python train.py --activation="squared_relu" --extras=["capped logits"] --lr_mult_o=2.0 --warmup_steps=0 --decay_shape="linear"
MLP neurons of a small language model. Each row is named by its layer, matrix (up: input weights) and neuron, and shows model dimensions 0-212. Each number is 128 + 24 x the weight over its row's rms, rounded and kept within 0 to 255. Numbers have three digits each.
A block is one neuron, or neurons of one layer that tend to fire together. After each block is what it responds to, as a language model described it from the Wikipedia text at the highest values.

L4.up2330:134124042107115110163151174144128118126150147153138124146118158150127181132123138110142112174124116112095147106082133163205117144133126110152119110092145152160157178120117137126133111152137130126182112132141121106109092108134130086113145106109127138136114106119148152136123155097103154113136139114123114142125121118105123124156129150136161096127155149130134140100153103134105120148198107135135104167121113127099115123128126086136138173123116104161159145128129185152112114170149128178145063111160173150098092158131149164138128159108123101125136148122116118156147099091088136145133182105131183145135121088149086142123118110178158116082128147
Description: Year second digit. The second digit of a four-digit year, such as the 9 in 1904 or the 0 in 2012, strongest in birth–death ranges.

L3.up1:098160066136099145126132064134116117113135127171118132128105094134142117105160116163100154114146116138124130123121147156148144119122114121105137098146118190117118143139156112172145145154118105167155133173120159164130151163164157118163128090148112147140161171140152123146097093113166146126106145089164180140114110116111136099126142150114138080124136145082135134168115093167129102107092125125186070126092131125166141125121180124117122155092138141137160126158153145125114111119089151186115144161132099096171079125113161119126139152101146162143120080125124120124128110088115122111088178089138134157132137119107124092082167094117134135130118118
L3.up625:102148120071106121163142116138151143105098154090164156126137101125098129130127127118149162113120125180129147142126129116142109135112113109123088116133169087119132138116168156089122113167133117100159129139132117144103130153100127114144145109109103137097133144093136122160140084151148119158157144151153142127146155145131129136132117140148129128129126158087096094073122114146141162131118163130196093097123145116126136112137154099101147162099127116145144114103144160124061093147125109131139079122166156130156095078110119169132136084156148115141140139132133172128175151145126115115123152107187121148161124125120134147121160114155126122148126128
L3.up769:083128136139134159145134166119134122147103131133110143152171102143109139144149127129138129122118136133134141103138106130159139141108133138107134130129097104135130142095162132114106157133147099133093176141135121150120088092197115145144154118106099197135149139107095177099163113147109137088136121137122117145089102143195115093138162089149137132156102145076125142125108164155169122124152134149103130170107132148107141138084155157115118123147133126135144151162132093125123142154070116116140111131145104130101067144120157111121118134184108118163108094125089085151136165115112127156117130121153149110104100124140135148127135132127184116156104139
L3.up808:162115140100103146135098097167118084117149137105129147094089158147095141058147091113135142136132120082134111141141117165152108110129107114153072105151110104129154158141115091101129134161148148123130113145148104093137116118082108142138134099109137120114129158153128097126117100161126147106132095167108081088132130079131137169098148118135114070133119128101119121079098138146139147177124147097146139095122140142096162131105116121187155164118171133120123145156103129123102142143133105098138090179133118154127109162117098112158116138163118140112114094171085116132154138161121123172103101063059058133096128114144141190138151153157145160131138173
L3.up991:089113123157148128125129130151168090142146168120082128124115123144135110123133138131176176155109111147104090121109085081166114085150103170162154156142126202128128112175121148125110131130153126116098161163143122115118150161134070100161096116076105107086164115116099145140128149142088158151082142128130140157153097118124108106160080117170120124144110153168131131093132129083149098171130120164104101123131119151140087089169137094150113127132140167164090141127125166134089089127159151086161128110130130108164108149111122154116114119136162116112120099164096148113127118132188164098134161121116105121182123123103107158142135125131117065124177151
L3.up1170:081164130169118151144157100150084138095158097105124126160110106140159112150130105126151169182144104170078115109093140126180109112145121118145144129177087099107135154150186142106130115121120104155133142131137139157137131149142091111136121126083155148095155142120077161157163137081113065110166077140138127108146135102130102111149124070181149114159137137123090183104144110099113120117135115132123104126134133161101136163159115120154100144130178107124150110152140163135129137129111113117124091143163087113133084149142163155165138156163143135110108131131108157118135125126099153139125138094087090119139122109095165110121129121125105117105138131
L3.up1284:116147103119113137148110127142157125102076125175125078133143139136132180085082111134128122142130080126094133091155116143125107119140112081128167122153119157140104134167126109127146141118122118159084132128130108139140125103146098117127118113086132133086126132114126125094116100078135135132125134092123167130152135097110104123145157123124148163170158128146158110147179145169135098110117109139127127172147125105192108202108128151109116129100148159146146105140162103109086124112129100157064118128089155087163118100119102161148104124138126151160098155143108137131138164127130162138176156130122138104117138093137167156100115107143088114067152126
L3.up1353:097114157119122182137144137133075110108119129144112120120153095122140098117121126137143160147113154119148140112156122093113131117097121117143095113168092116141169145125138108117139161136116123120139116125126096091117099121134146124129153165154119141114177048126106149160105147163110101143141133098113136115124149137151098131141157130150122159134135118128132113116093133182126103106132174100130140140172116126161086190155135142122121136104128112113107113149097124140155102105157104093150116172160098117142162127069123121120154165152098152104129118142156128092164110092109125114094136095146132092144163180148109113114116106114122110131143110
L3.up1570:135102133137143165149112126123127119133128145171109159165124127138111104132148164178150149136135113128107154123119101143091152198115139110107094168079142127122134130113110099082097127161125158151125126125164093107122113108124137127159094143094112168105147150123095154133125099089113139131084117144107111099126135109140139135102178123140157143138129102131160103147156154110101129108122119140140128124129091149128117130159124126131079136149122088132144152123084121121142129128122149101150099146131124133073190167106144079147109124120155133131134100113169065187142125127151138091101155112107162135101152093094120097121140127107174116145134152
L3.up1603:106072138107124090152109137144144122146135126132081115113101182141139109104129172160124096141141108124105141155109111120053141118144091140124160146135093160130175096115130132129095127180106127119121105122094112049136130155123180124160130127090148157107129055084132144125140098097113098146133134117093168156105134106145104139124123124157128102121118139117136125120122118185123125107121042148116119126143118123163137134155118148142077193132126101120091180138139113110140136156144147106130134148122084121132158160152125129135126170146146150147156093094129097117151144110125135144147167103143072110117169104142142143090157187152153120125098160
L3.up1608:143114134175169155133164149125118095110118132162123114141126163125108177118143126123119129126122189121137130106149072159149109112110126125160128113145130106146132135138123108152112164149153137121174130101131136146108112104099122173095140117112132168105116090146139155115118127144137096133124113155131126096121135166167127102146144115170190127107129109122109110081086172146074142118086122071107145153136139108144160151106154124149099073145139130148092118173114124161148100139168117126139109143125135119106102164119152136162140150149107114143146120099126128139133132131096123119115117119075116134126145123138136109144188121147129131125125141
L3.up1795:094104076139140136112156117140072156071155133109139131080136123156103136149132163131101168146086109168138122111152096135147145135090097152151149135188150145136105158130125121165147106117115118138107122119146103113151146128134152126158165140078163102120148123125114147108126121130107140137170133177084117089105177101110139102130128126123150140143087112098138116116080144103105160146116150162174116092133130129181090106125123138135152116130125128175092146129137132151124120099136101088159153159136130095142130157120132086133128108137155148106081115058143132139134129089143127115185142099142102108138102083144157140150124134127135135158109134
L3.up1889:123139135115158153112169110146129145118123118114085155139174112160115094144135120147166121143111120124077139172115137123113170158143175108103097146134145171130128119148110066088170128122120083171135145066097120136134141109118171113142063154161132122085124126103136196163113123115118103170148118144140151108107101104121115110138138163143131147127092142125116124122157139161110135151194122119145120138122188132151164123194113134165114122141144107134122130174142131155102115107123095128183162122145115092117128119081117155101115130147137124159110144121116096096148129148122111101111134169136085129150142155127105096134117148103137155157088101
L3.up2307:100139135125110127143127126095111118147159134136099155120148129092079168159141154094132130145104120162146142041131105126111183127114090143119134123145101100122098131160097167134137130147109110121186177110067146128110102092129153110124115126137161175081145155157111163134185116147153146080133155083155165143107108145120131141174183118135153104146145133120108131131094121087127115129140098151159116111117130102153122134097125171081139143126086113121133123153163173095120110144158122130179116139138135160091084114120133168115113094133154134125167137158132135110138137163119110085124073108107115130163134118112146109137143085121123134116116101
L3.up2368:113116135111129161127137112127125133112100125148091156114127095151157150105127126151128117093157112135122115156146161109173119130138113156096188158110138095109100130108122142129127128119107126127146098108136102112101149108116114080131136125134153136119124155116119156134099110138146129165173135117152181113154163136104111132107099156117106119172143099126129168140116121148172130105134148114106118114101136165144112145102102116131174163144165092142142102156135157132118145132158105090120081094169142139092121110156128175148186161092155153115097143093128132132083111144136151130195176094143091109131154124140126133088151151147140103142135142
L3.up2509:131149127184140173137172089148136133091125183114132121144120131119111121149145158150096149129118137095169130133130112133108079100136124155121131118106110104118150149119112134125125127154125148131175124111166102096155144140134111149133154123145143150103151140167136167134130123131117135142127130075111135089125143104134141133172139125157146164088141112130101176136139129105151117102124143125144104097149119128140112108158143161120147138124130143152126149135111151069147149138134133125157116090079155110128125172132165137146173162150128161126131156099114149170108137111157132114110150089132108128174143146118099170116153117130145140126102095
Description: Digits and conversion brackets. Mainly tokens inside numbers, such as year digits in birth–death dates like 1'9'15, plus the opening parenthesis before unit conversions like 596 acres (241 ha), in infoboxes and lists.

L3.up110:112145128127131117167113073144127163098108141117132171130087155151141141145147096105112141097128118151135149118155132134161098163142132155119140155104148176155139125153153124108194143157104137100175112116137144126138151132111148101135139108144117118151099164130121117122152106137146127119122118195153121120148102107116122149167145144132155105134114113127143134125104106188152112165147100132179126079157149127145150132108130152121117165124141087120163118120185106119129128131156097127126081111139129097071134122076123145147133123156159149194152189128152144134139096139122140146136114116156100143131047079122107097188155108112153089167172147
L3.up196:150098130124114150107152140132127163138087095084097064119156078115139100144146102127109146133138128126139115138118149130121112129130128115094117086114111127104119098095117110097136152136088117123113090151145155130097113136131163117108135123133094155153170125160152164133166090153130148116104141150116123101128158144116109134146122106128073119117183142162158120153144153122131193145107106104143112168122083070112150163076149143141155102120116118124081105144139153115137097158107157133131115123136114116090104133080142111136125128141121108116116097105108161115073149136181088130148143160147142143122094123080127118126093156074081087176098124
L3.up590:116164127115152118099133111165126154116130123153148129121127143105150128125123130104130137141133136115118077094130153141121103147116131122120142127139118121082119156138135098124124089136085083148084139161117152164132102152083115143126119052117106121111156165123143119116129137119166125118145153174173084130119133159105168133118085157164110159110105107098181144156169120081106133111090126083148127132113142128136096145083116077151167144177140108120155119103183130165131121120145183108118095123125113147169103089102166112139108108124115115117124170119110163146151078121157116104137124145137125145148137108113124154137154083127121120121072106
L3.up1032:108121125112132130172141158141128141178091135145121112117104148151102101150173118125136136117155100100108110143064120091106104135156141119127125120157116129157087117128133116145145145089139096120174118137147150124111136086180160132170141128162133139107134145136152135133093127063148122134103131141136108149127111179095156131134090128115102144149128109116147145134127113148127111139091138126148143113102151118132144121085110143108126150114124090135092134125145128128101129116136115142077107074146142186163095130145148114090135142131144148139101153115105102115113094058105134150125137124102117143126107151121108082139175150143134114151159136
L3.up1227:157115113160122087152131115150122148106145112143141137117131131101131158122144111095103172153139138109112151156135131164150123123156113131117098134153114113129109119107150129136118173117102133111105122086141148150096142130085162173155108123098155134127089146094134106145155109106108109154126101164138153136179136175115123114149150147141169122114135093150179120101143142120181178110172106091144149085158159118151124137125100083133102113182142109118119105140159164131162158159156156130145067103116133111190097147137093121167089136116169174138156124113128104153101116152102112117137134137088114147094122103144117120159119142197115133119114116
L3.up1561:143137155086132107125121124133164122137132126073114098145132133130082124130124076130130127151121139140088107122143109156075104156115118112124107139117117115167104104143152129162068107088087109149138150153126177186169139149138220111092133132078112148104148133125130125093147138098094108145091090163122157134165130161135142139087121147141142129134115136091150099122152148184131118114173139129172129147126203109092143101137140127133142143108159162093108190079178116128118119141141155130139117144133152085179101093131137161123105112102125146124109135157151141165112095103121133118151157141098100107123083140157119131163128131082154089105158136
L3.up1930:104143089098139124115116137120136110132105122130119133118141120147131147125138124085105126088167129126121104134113150092164087125109112114135097118100144126100114109165101134120120158117107143150138149126137148127095122142107157111099125095121088078103163177084156152126116097114129096101144114159148155117143166108097104118104121114119135099114127163100135148118167093183141110145144167114159146117145132153125121099141140122131147160102133092158142116106146097156132138154146084112132116133118123108113117129146157087113172106128115175094134187122129113082104131111130139120148150112121082126097087118159145142178120113097107098106156132
L3.up1971:107161105113148110135125111137090193107139097108127123144096088126137119105138110109162130128178106146174156135104108125105121124147137116150084117051143148149145094167126144123167105140131122136144135105179094094125124169137114124049115162096135146145102128126114135142101151123115159154109167116123170099150182125117128116133123118137124166127108137126137144149116114093104100113166114139152100117140123147137101133113188148167091162103163135129132146103120117139082114145115089101126104171161132160144133134122127111134104117147138089132082122126124156165161130085122136145138142120114140149113114144173124122127157154126101139127099104
L3.up2003:143113095161119148116136142155148110113148105183169098127068137144127103105149096101090139170141147178134173109136127154121105156141128136102095165106098141155145124124131101116149085125137083138182134135109137143120150139130131184158155110115145125124129161129158113131103136115136181141097120120137092116116145107171115142137164134137161139115126135134160129134163083136111133128144137114127120091172166129169100146090140133124124131146136110149140079101145134161103142146137168167119136091129111135127111124136146098145167125111170161139152156129108168131091112146100119136133136114136061088119155127205176168124107121124137075109158127
L3.up2086:126133109181117123112152108131127140130123149118111132129088179131175128128166126149128098138116094132166122131116151137166140193120164106106160093139162134116154146144120139118161188113136116117125166129134148131146083102132167136141106108099125120136156154139181098116125133155117128158139090129160138126187144119166133127099109149140103082089151144107186109141148169147123132115176162118123122136163102156143146162102169104119110117093142108118150172097102161118159133128104109107080111103113158133164113188109129131133136146111112139143093137122137145187152155109194129118119174083130178112119097116140119086142151118137107120113120164
L3.up2094:136122107130147171153132119116136145129148120178110115114130139183161153140085115151109068105073164130135069144160146119135085109119094176134121099156127091159149138075143125142169134109103112118147145087127106113108098123128139103111149105140110121109165124115145141197157110153126135135143080122111103130127131140100150144118082153146123127071087158162147151130089137155157119117098122076158111159161120166104135118137114133123061110115113136134142149097150126148150129171138124125138137119130172144146154105114114126156124161163154151099121145101112117083139126117105105116150138136158099078137097096129127142117139120137165125167180143
L3.up2095:093134102124122122109162097141128143132141127134109145113131180126100143183136105115085113131118150137144105086106141102154087128107123102149115201146160145130102120099126120078130138160152174107127069125125104132165123145118114069143124106160137156123096127079112115139127149136099141087176123174113128122098153110114140115176117117170174112130084130132169152105095112173113121141121127132166121096157138129130117113185150069138138166110126100132109121151130113137133105137110141111117106105117074126091126094121109178094117125134154172130110158111151090133117136112104108098163116108139121132139095124112146147149109074130139089072137108
L3.up2375:124168113146173095105108113134113137143112083142147118142086132136110076142142078092088129121136135124089137103133160140132103160115132134147137078102130075108123134106091126124134159118166133122138169135147148136150139114135184155135136101175127067129126187071156185136131100174149146177131084135168116118094077089130117111159123136151120131085110120125140108133134125111130113147128158146159146148116132129156130134109133138086160149135140108117155136124158124115122146124132114125131153112152103100094152159156152144118126157091126187130104093091133128144163143102137119120125103089107069145109119152100134125170183095138172147094142167
L3.up2424:122135135141113154130151114136149124168135095143124186111158147117108117148131098106134150159129127126143156141128180111128120130104122111120129183121088122148161124158096116146142115144139140138154112139151140115156138151091140131099115110147156124133125128147146110124160192118134126159107088124114125137129160111082181150118108115130112178132090139102089119140092133103131138126128131113137114106113162150156121170103131146124139152140143062097153125118135114142114115066119130101088117133126122140156103115140158168119114111164137149101139103100106143147152108081143131097130163122122088129115162145158142102164131158132080133149116130
L3.up2466:141125126136146127181174067117129131177128153139097127095135099135122135128122112077110168109149111161111148129093133124144113129130162120146124183095122162155109141124103078118092151095076143158113149164110095080165138133146139128128110135146131096121149165116112147117161138162149127145131102141116128140138133119132150127118158099148124131108146128165125089100142164130143143138088107109146123109150181125127149106154153112101113171129112145130079159111104104122140120114138164092145122105140111130129124143149102137121149079155153167108120127124110154124113095114139098142138126150157157142111140121136126154160119132111103139106154150
L3.up2536:136124102137142172148099119133165127093157152138121098090126140154129096123122128150119142124146176098156129128123131100133103102170142141117097107102123107137135119110113181150122165141115152128146070102084126124142116123108119142128138133139142160123117112155124162147151124165157131155127117184100141144163116116128139106185114171195155166133112146139135117124125111156103164146132134104126113105078123116097124088145125160169116162152103097149112125100101147113122117121162098157097133130129122113141129106170109159156108131131172141182135109153114135116151105162105168140187098084117158180147138110102141089148117126163107147124122150
Description: Quantity number digits. Leading digits of quantities, often after over, about, or approximately: counts, measures, sales, such as over 100 workshops, about 18 cm, $5.5 million; also spelled-out numbers like six hundred.

L2.up277:092138110134106178180143125163125138107127134116101161127127135117148117147139116128182116104085142139135135123152139132133118163086105132156114105127146141132127146114142092120120129161149121153198104153123131135115156105141147105138133120085146179128186122146142120102102136106152147151110126109104137130095131113084148171101129140108136137166126160126145092109126127110123117114133120122144126135107112130140128178123116163127114153132080121157132167166127128145119143099114145129110116130129119165132168141096154153145136137123129088157143137150081117152096130146176111133136140142099102139150136128114133128103142132117112093137150154
L2.up936:144143116154127173157136151146103092141128154113118129124140116142095153109124111138133103108098118096150080180092156132115114164113094146110139116115138111139120127189095121095120116128060109120159122116146113113118107136156119136151082160132141139126136106121083179088129120114155151128138165100116170129131165106167159140146160109104099140132157118118102142083079139120141117145150141120121119114146149039146142119150095120178051109112075148092133124126094135123113095128168104098106113131149118143093093144096131178170121138136081094159131151129089107186140138139156130120146111141169121108136106137098127097099166096097137133129109138
L2.up1284:153150122091134170101158157100071154125132115135102100140130135139085128149128111110151114148117130102085075100158142141141173138102151168111144113100134116146153120137157169114123118138129131131122101137109111109176104096117130158140157137117158140122152161139127110095137113123142132101122105142091124156118152089140125154154118140131090166077165118149091135117149118111201182159126085149098183142117100142089104159114138109115101110110128127104142112155131163098152111161154102105137092130119115127106118132128156127173133138131116144146157121121155105116113149185143096147095123104112146118140151125099144183115131132131147146104128116
L2.up1469:138100140108104146128154155144094127119137150151109133119147135168112085111132179140099141114109080124157112142107114092115123166128139168135169130125083162147127147154140112087084103101122148107132128141157153102109128104118126166127119174156142119155141110069129133138150136095081107117111136109154155125145114156161116149146122065142115141155159138106119121135127123129166112183108149152131118159151086104128147128124098104115149147129107135129076167138132132133112105111130116109122118108127152129117083113148162139154141123187165181118090122159089093149160130106104126114155073119159137120156097114097101108155159091148107109127134106
Description: Year-range inner digits. Middle digits of four-digit years, especially the end year after a dash in life-span spans like (1871–1963), also weakly mid-word pieces.

L2.up598:159159181123112123136170158149089093142111143160161114102166136144117157128092108142145110141087129147170111091077097165120091149109158158124137096133108148111139132130141168092163076130127100124114147112133157148158130161149146119140138153139116116109169139171131063140141122083113092144127134120191101115103168127149124192115089076112129111097122079048117115121148130138142161112108121150117144113097098129122150133153148089131103124090098118127145148125133171153099125175118142140111189132126139142130143160110142113145072114086122101147146112151120125139110105101133107171137106141081115109115120148154161154106158141179112102136159114
L2.up1580:147132119103134129145108133083132114158138099080144131138130133157096091128130140135141113142078135123153157109142095125107154126157123155127118150165184157154165160117121117120117150126064079125115125107120125109133100115131118127095162100146142140127102126140146161122177146115129107129101114119122103098133129127132129138127083067153148187125080139130119145114124133120095171093097112132097131083096115114160151088121139148172142127151125141143104137126138117145112113128103112155130109094162095099136124124127119119134095097103104124159138115131121128130085122104171095131136127125092125101069124131108123168155180154119106132125092170
L2.up1608:128119127104172135139108080125153108134117093162159151125134106139123107167138116115145060156130119127105099134037111125123130107131108086077127112171170136121127125143134124112081126128114124112149121146148165121112092098115116136113131113126123144108116143148172135156145087081149096139142123149119090169112128124160137150133121137173128142143150132132142167147097125105140160126116161166129136149107141119137138126157099133128204130162132141123144137122173148133137109125130120146145167143115123116118077125111139100172153117089106131098114129152095143105128144096117137158126096153169085101096144153128145167109152085127117110137110114
L2.up2246:159136097120100113150138162153124110115140095117105136125128143141120151118149125158123079118152107114086134134121148125170136124146099140100140134134146116144135124118152150123130141127093098108127137158137140107112112108133142129117073132136142086101101093156102088091168092124158145120136133158104139115123121123172116151145070119103127137136159096158140112097119149114171150142142093148125152125106154157139128127123177094104158112137147099123142124107129150066151100145172114106136180139124103136146136064130133134111108164103132059105152148144072140135121112110158077129147106123081153125146094135116125095121159098148128081117162128
Description: Coordinating conjunction after nouns. Fires on "and" or a list comma right after a noun or noun phrase, before a coordinated item: names and addresses, size and form, training, technical assistance.

L2.up536:134108140091198147133145110111119132122161120175146131108154112136131146142093136138124169155098133143171141145131130112105131162125084138107129097101148132131127098077172095121136140138093080137155123162106142112157092163130148128084175120098124126111116147146156105153130122127125116141123134120143165137132117131103148160142139159137136102106091147105126120104133090155168135119127168083181135133142125164119131145133141114142158125136129152077116140106112082124122114156170157104100118183101118121114142106175127175111109114126130169147123162168119152182100126116142130124149119106127098106118096109120139158138125136125180081137151157
L2.up1522:113129087110172081139149097153104112087142094137117104151121114139103120116141122118128112110111142089179128112137113147115078089152111117141086159122176122126135134128127114120111164135073145156164123148140132118165100110166134124080112115148138139125148143126156127162112107131160110167137093126162081138178152144124157126160143145108129092111124096111149131130131110134130127160146169106186136119140128166135099112150159101147159134093128148122158129136156115111132123133148151108150078109151098102108149108177112147133116091137128163123124133150104143135125091124134114104127136154135093137111132107118138159197136152100135117111164102
L2.up1916:135091118130120145171137143117106123093135135135132112120145157162116175157145131138101138144144097117134129147154148118131105152107111117131088156129134148138165109138150091121102150164064128110145087142182125139142149126124187146120128103155147117110116146115130096151119144101154149153130118120134107110153108170119135131138149157113138128142113123112160160142127117143114116187110175147150132079147143158132150161105181123132107170144122101144111122131142132088113161072167120134135083112164119114135139093116122167140106093130126138104136169168123120130123112117132127123128111086112144151084085086132110121144123107123140094126179155
L2.up2464:109120118058138174155134099162085176146132088130146123116162133099143185092097123120103116121128122094118151168101148132114147132119135155142112139157111148131181083139138132125095126108123116138125093139150144140141142110119155119073158135101140133119091139160110076157140141165134157159113110116144149104132109149127159150089102131117124119123099139142146132133139178150146146141093115135113121139124132142099147185139157152132123150123112089132155168141131193085132137138194143149147129135137107136115113111121134140137108087123133130142117145144138091137137070167127174165134136127131140113116086122082136127108144196127114134135134114
Description: Quantity-onset tokens. Words or first digits that open a count or amount, such as almost, about, nearly, at least, over, following, and digits starting numbers like 72 or 30.

L3.up203:118169096083189121129087120115124107126138155145130144117112119161152139135123089103133142104106152145126113106119111110120075097143144127157109147137175157153115112161153110109072102111087118135094117120146135165117135134116118105164109158148154104080162163143149121110176138085131124116136111111176117122152139123182125152148177108103112132143156120108067075136086112153142137125157169128080163136117112096158127139147113097160118137135116141141117136121165158143119120144111102178160132140097110116098147133119119156156146120125084108159111090129105120101129153149116121103133084126125126122091127103104146132099165126089075063130125110
L3.up313:099149169114118139094127087134147125145153080116129116152134125134117107121134135141137082128109158145088153157133162113166146132142112156132087108124119116105155205095132158137125108176136117131172178148119104166163105140130158109121107138142168138100115110126161154098122156120113137120145123112078121150102173155093120152134143150134121130137173135080120124142121101147114128170121116117193101125132119143155118099099119100156102130136127142116139151091163167187122114125151104132149110133144133130112084103096117110159141133140118106096161097134141139130139128116134103149124154149100122119156163149145100131145141126129130124159162087
L3.up820:097153103131162070144102130138152153148153116125146159134111119159121156148117156091117132163120103127121132110127139078126165144126121097106110135152114147169106159096116126125115125113125145096126100173124145102116133160178129157145078162124133153129158130167145120113153127091123105134112122081125151095093140161168153124105099155140118096139107139125112137115103121111149141117150101098129155156110105144077116075128131125129123128140141175123079161101143118103124179139123117096135093115102153157090141121077102144150131147130089118104153109157111110159093186157112150107105104108116172133106156161090086093143154134130143130069146128
L3.up821:107116152114138105117135131152128147130153088122145140111159153144084149152131149148137121116162125123124169096088122147136172140115129169099131092134114147114086167114130144152129127148110149152127141152106099103162102160078140143097132139119110139090141070169172065166165170106123126135117112143104102176114166125147086109132160091142101119126120111134131135153123110123107129168085112128154126167096154156118144094126100106122101131158094165160109149122154148122129150135122136114184105116129140129120109070125153150131147102129095135124162126119138081090140152145124143091147147129115146139126134126134101129155152109120136128111155160
L3.up1124:168128129170163108143116121109146132105132084149132160116120160109155165133104129118116163130116095120096149157108177175117131091144097120121116120118153155092121162185173139130124121151140094114089141142109108162136144127089139160119107116114137149141168100124164129094100143115163152124142158095124134170106129149139103142112158131147086141099162086122098139110156147123142097115143077119156152114102107129126085108097108134083105148129110157152150101087134129108140158134148144119166107102101139165126092087117147122124157124110143121145121128106101131132162173176093162149142135139125135111104104123130129135144138112125135147112134153
L3.up1234:130129130096114148137146132123147195115136113178158133129176135089120122098131137166149112139128106108151131153151105141102147150204110113130100062127149128169120117143095145092137129138121118091159155170126116127146099158139127154116157094096096152121167129145115131097129127088135101125112090125158140150103078159122120119151094111135130143190092111108078092157129121147141097117108164089101114151112097134165142154119101123169156092113111137127101134138131136089167115120077119126136114128135130088120149143130137121131111166108118160120136166103126082097184120113117137122121141133108132089114139109132178149175144141146086077121120130
L3.up1591:148123111165131115142175091146153173160101096106183116117147140110135126126141104130139122121132131128125110146165119139089164153143123134118126123111104131143111117121156153124120142130118149114151153161142119114115151162116100132108158134160160151123115129116164125160134126107117082149127131148127133151137112121079112158101143123134123139112145102163139073146132141112172119148166135137095121178135134159118122116123163119106147146105105146165120116129122113136167209136114119151153126132125143111153098116163143131120144149140127134157116144106112186123113117128138111150153105110114150094166144189137139126174152098155137140116196117
L3.up1838:168126106086140108148105169134160113212136149117147167137152140119086091107119139114120124103086080116144126122134114115120079159144157157138114112137124122117118136131116141118122125145148162111084147136142110134116148160125119149150135092132104137100109098163132106153151157080150158148123129146147154105142117121127121159106137127157109128106106167121119157104103090171151119150137109126146156155138103141122134131102157154117115139123139135095096114133140094127071165161133146083139128156140124165110160116119177095142135111108130120127189134142096140146150103108167143117122095139142113125114143133134107158155121137115142102089130137
L3.up1926:155169112159158075156118122189121125156130123133145127150163119134136072117121119096094101133076098136111147120120115128097142100150127125100125096091125135159121143106107141127129130113148126118128112133146103114183162150098144116159166089108122130090138153174137122069170149123136131123139152121118082143125154154120111162129130057189156130111123144153112132146094107110152120160103137126115135165099142104161135107095133164137108140126114106137125143109147174123092123123133129118157148131113065079135118172109134122148118131133145126140104159125110136117143141132130150114150113140123092157108110160096141157105142144109101080097151111
L3.up1942:146108139120127110145136136112118146110101113109137106123163174098109139130125112119114127176118086162138134129149115088098126122112116150129119108126130114130112151097127131143153119131149117122154146102094166081128104184130113088149099093136161071154149122160171145109131112121104105152091124150122102140107114109119102123134100118159134150117128128123131162146121107174130181109117072125064155137118133136154119184189093111123101129124147148103148117136133165104109154124118163102136122158168140121108137106128101111143146103112157120120097100117124126090133124106135115095138114137150109149116163106128143127111121102123080115122153111
L3.up1977:121100110118119128113126125162135133153104136150121173140154172140155123177134154165102088157138141128129137157141129145114138136121139141142110151115127132179149114132108113113142119110069112159111163129125082095118122125131137113093087147113159121093144095191105104110127126145107086164101117137090099158122141168154105174137123122160115120155133103127081135108154118098140145111134141150133091162140131159112121067156135075130109060119174170151130093138127153112154147142128065128154132135130101140187147107100141148111145130131092134090121166164159132155183131084119080140109147114128132108105140090153162118126124149142106117114142126
L3.up2018:119123103118175108133131127122121123150143143117112150149126126128189100165104132133127135150105100089130133143077131128162125147103071138069122139089126102147117141149108142120104156108102110104106152115113147148120116128126116138163116135110131125138134072140149160138159149104145118187105131172114172140129147132148107107147076058153100090145069163108126133079149157108116175118096138128164113142117153107113152124131133167135106093122107127122075135090173138092164086159159113138137143113140144136115125113087117107136115132119137133137141136128133137086166147116182127134117125104132132097100165123133124072153179125110117157174140096
L3.up2221:126112143110118085115090141122120151160116142146107114121131143151137125121143122117153150102178162154098141113127143146139151119116152141090126110146111167094123113138115146148113122152150110091163134119095077112087119134106137147125119136101123151124117131138083125053147178114124149133087088118145081125111148138050125156125120145145139140161108131111139127105103108138159127164142064143128185122089167149144153122110142108118136127117126133087101095114142136093079114123178163086137083163191132143150107103146119120118116105118116120123149182146140140155164123097099112106131140104084116122130113113125123111166165118133178111139106145
L3.up2257:129168140151131120112134125124109126159155135142128124126124140133140127135143128157122173112097113145151138145113165093118140147092101120146158128126118130115134124142126113133112145119149140121103131139125138164149119101132157154115134126139122163142150133129086131147144127142121188117097133090142148126160092148124135120132156099099131134147080117106128160132102143123137184107133096130113122124157162108124120145109117130099123106135112153110123122150157160170153138110076116109130155083146125127130143089136150132128115164089129130162162143133102106133118161094114123146087148140125080149113127149153120130129119159157138158170151115
L3.up2541:106108141148123123106146120122170090065133143124135138107132141170119136157094132148150117151133101159122142116142154108161147168122152127128108134125114179144145089135103149146134177114092124133145143134093119153092087121148148126131102153116163132093214106101057142126136157128091085159133130118139130120124124122149079120089146085111094132108141131173141088137136099170105124095129146132122109133102125103095145110128129133154119138177158153106109124149084150100172112107114080139138123115088123110145150132118146166119125110124112155128131088145088093145131163101118138092154108162107123101127143135115121122142097140126116131131115115
L3.up2546:127107109162139144132144107129080124101115133078150104124102142141101142156096110113118110156145106084154090135107161124126117114145103105099108142119148111148165171158122111160106165169126096170134136085109150112151113168123137135126115156093086117139097116135101119128077143078115088113107071109140119096141144133091097124161171145134179129156112134112143149107097079127117117166139146145135158122110129123114111153077133170125143119136143161113116124105150140140143143126141132143153111153105145150117104101115139124128103101092170082162148114159145129130123128148115099091102143090145115159058141150150125118088144147125120160131137115
Description: Mid-phrase coordinators, modifiers. Mostly "and" (also &, /, adjectives) joining the first word of a compound noun phrase, especially section headings like Awards and influence, Education and early career.

L4.up835:113126103136183143153118121170083114171143138126083091130107124112149145150176136112106104149121152155131142139174157151091096112162145127125153106175158140123150117137142162089138091082148112107084126120122134088138128155122147153142144113117143115145086142072204082105177115160136100152126121132151084127149113124162094137099124159129142149108080148148174132094114145138120138143122126125126089137105162145142157127146155150134119140143144147109139094123127123140143107133145135202119119125095139082136131068122118116164149133107116125109124140156109109167185093124101123147141123146125112129143137113167150109122124096129129107122114146
Description: Digits in quantity numbers. Leading or inner digits of numbers giving counts or measurements, e.g. over 40 articles, about 30 km, 300 submissions, £450,000; rarely "and" or "of".

L4.up587:126087116164142103148126104160124064170128176146152162188127120100113148154174159164155110144089114119123170062141128109168179148110114144125110088131109131112109116095105140127119138106168143137159125165085109165172097135138115122163082125156128114099137152150122112152102129138139137174054143137110154105155120144130132116130149135107140135147123120118152107086161138102160152096091119147103078125113154123133136121130120105111135108165120146127130129108160159100138129177089129123132128091139151167163096126125110148159130139154110156118150118120143097101095157115135103092147107128133094138150159142125113110135152161109146102119091125
Description: Coordinating conjunctions and pronouns. Mostly "and" (also &, /, or, commas) joining paired nouns or clauses, e.g. "Credits and personnel", "when and how"; also subject pronouns like it, they, "the two", and some table-cell tokens.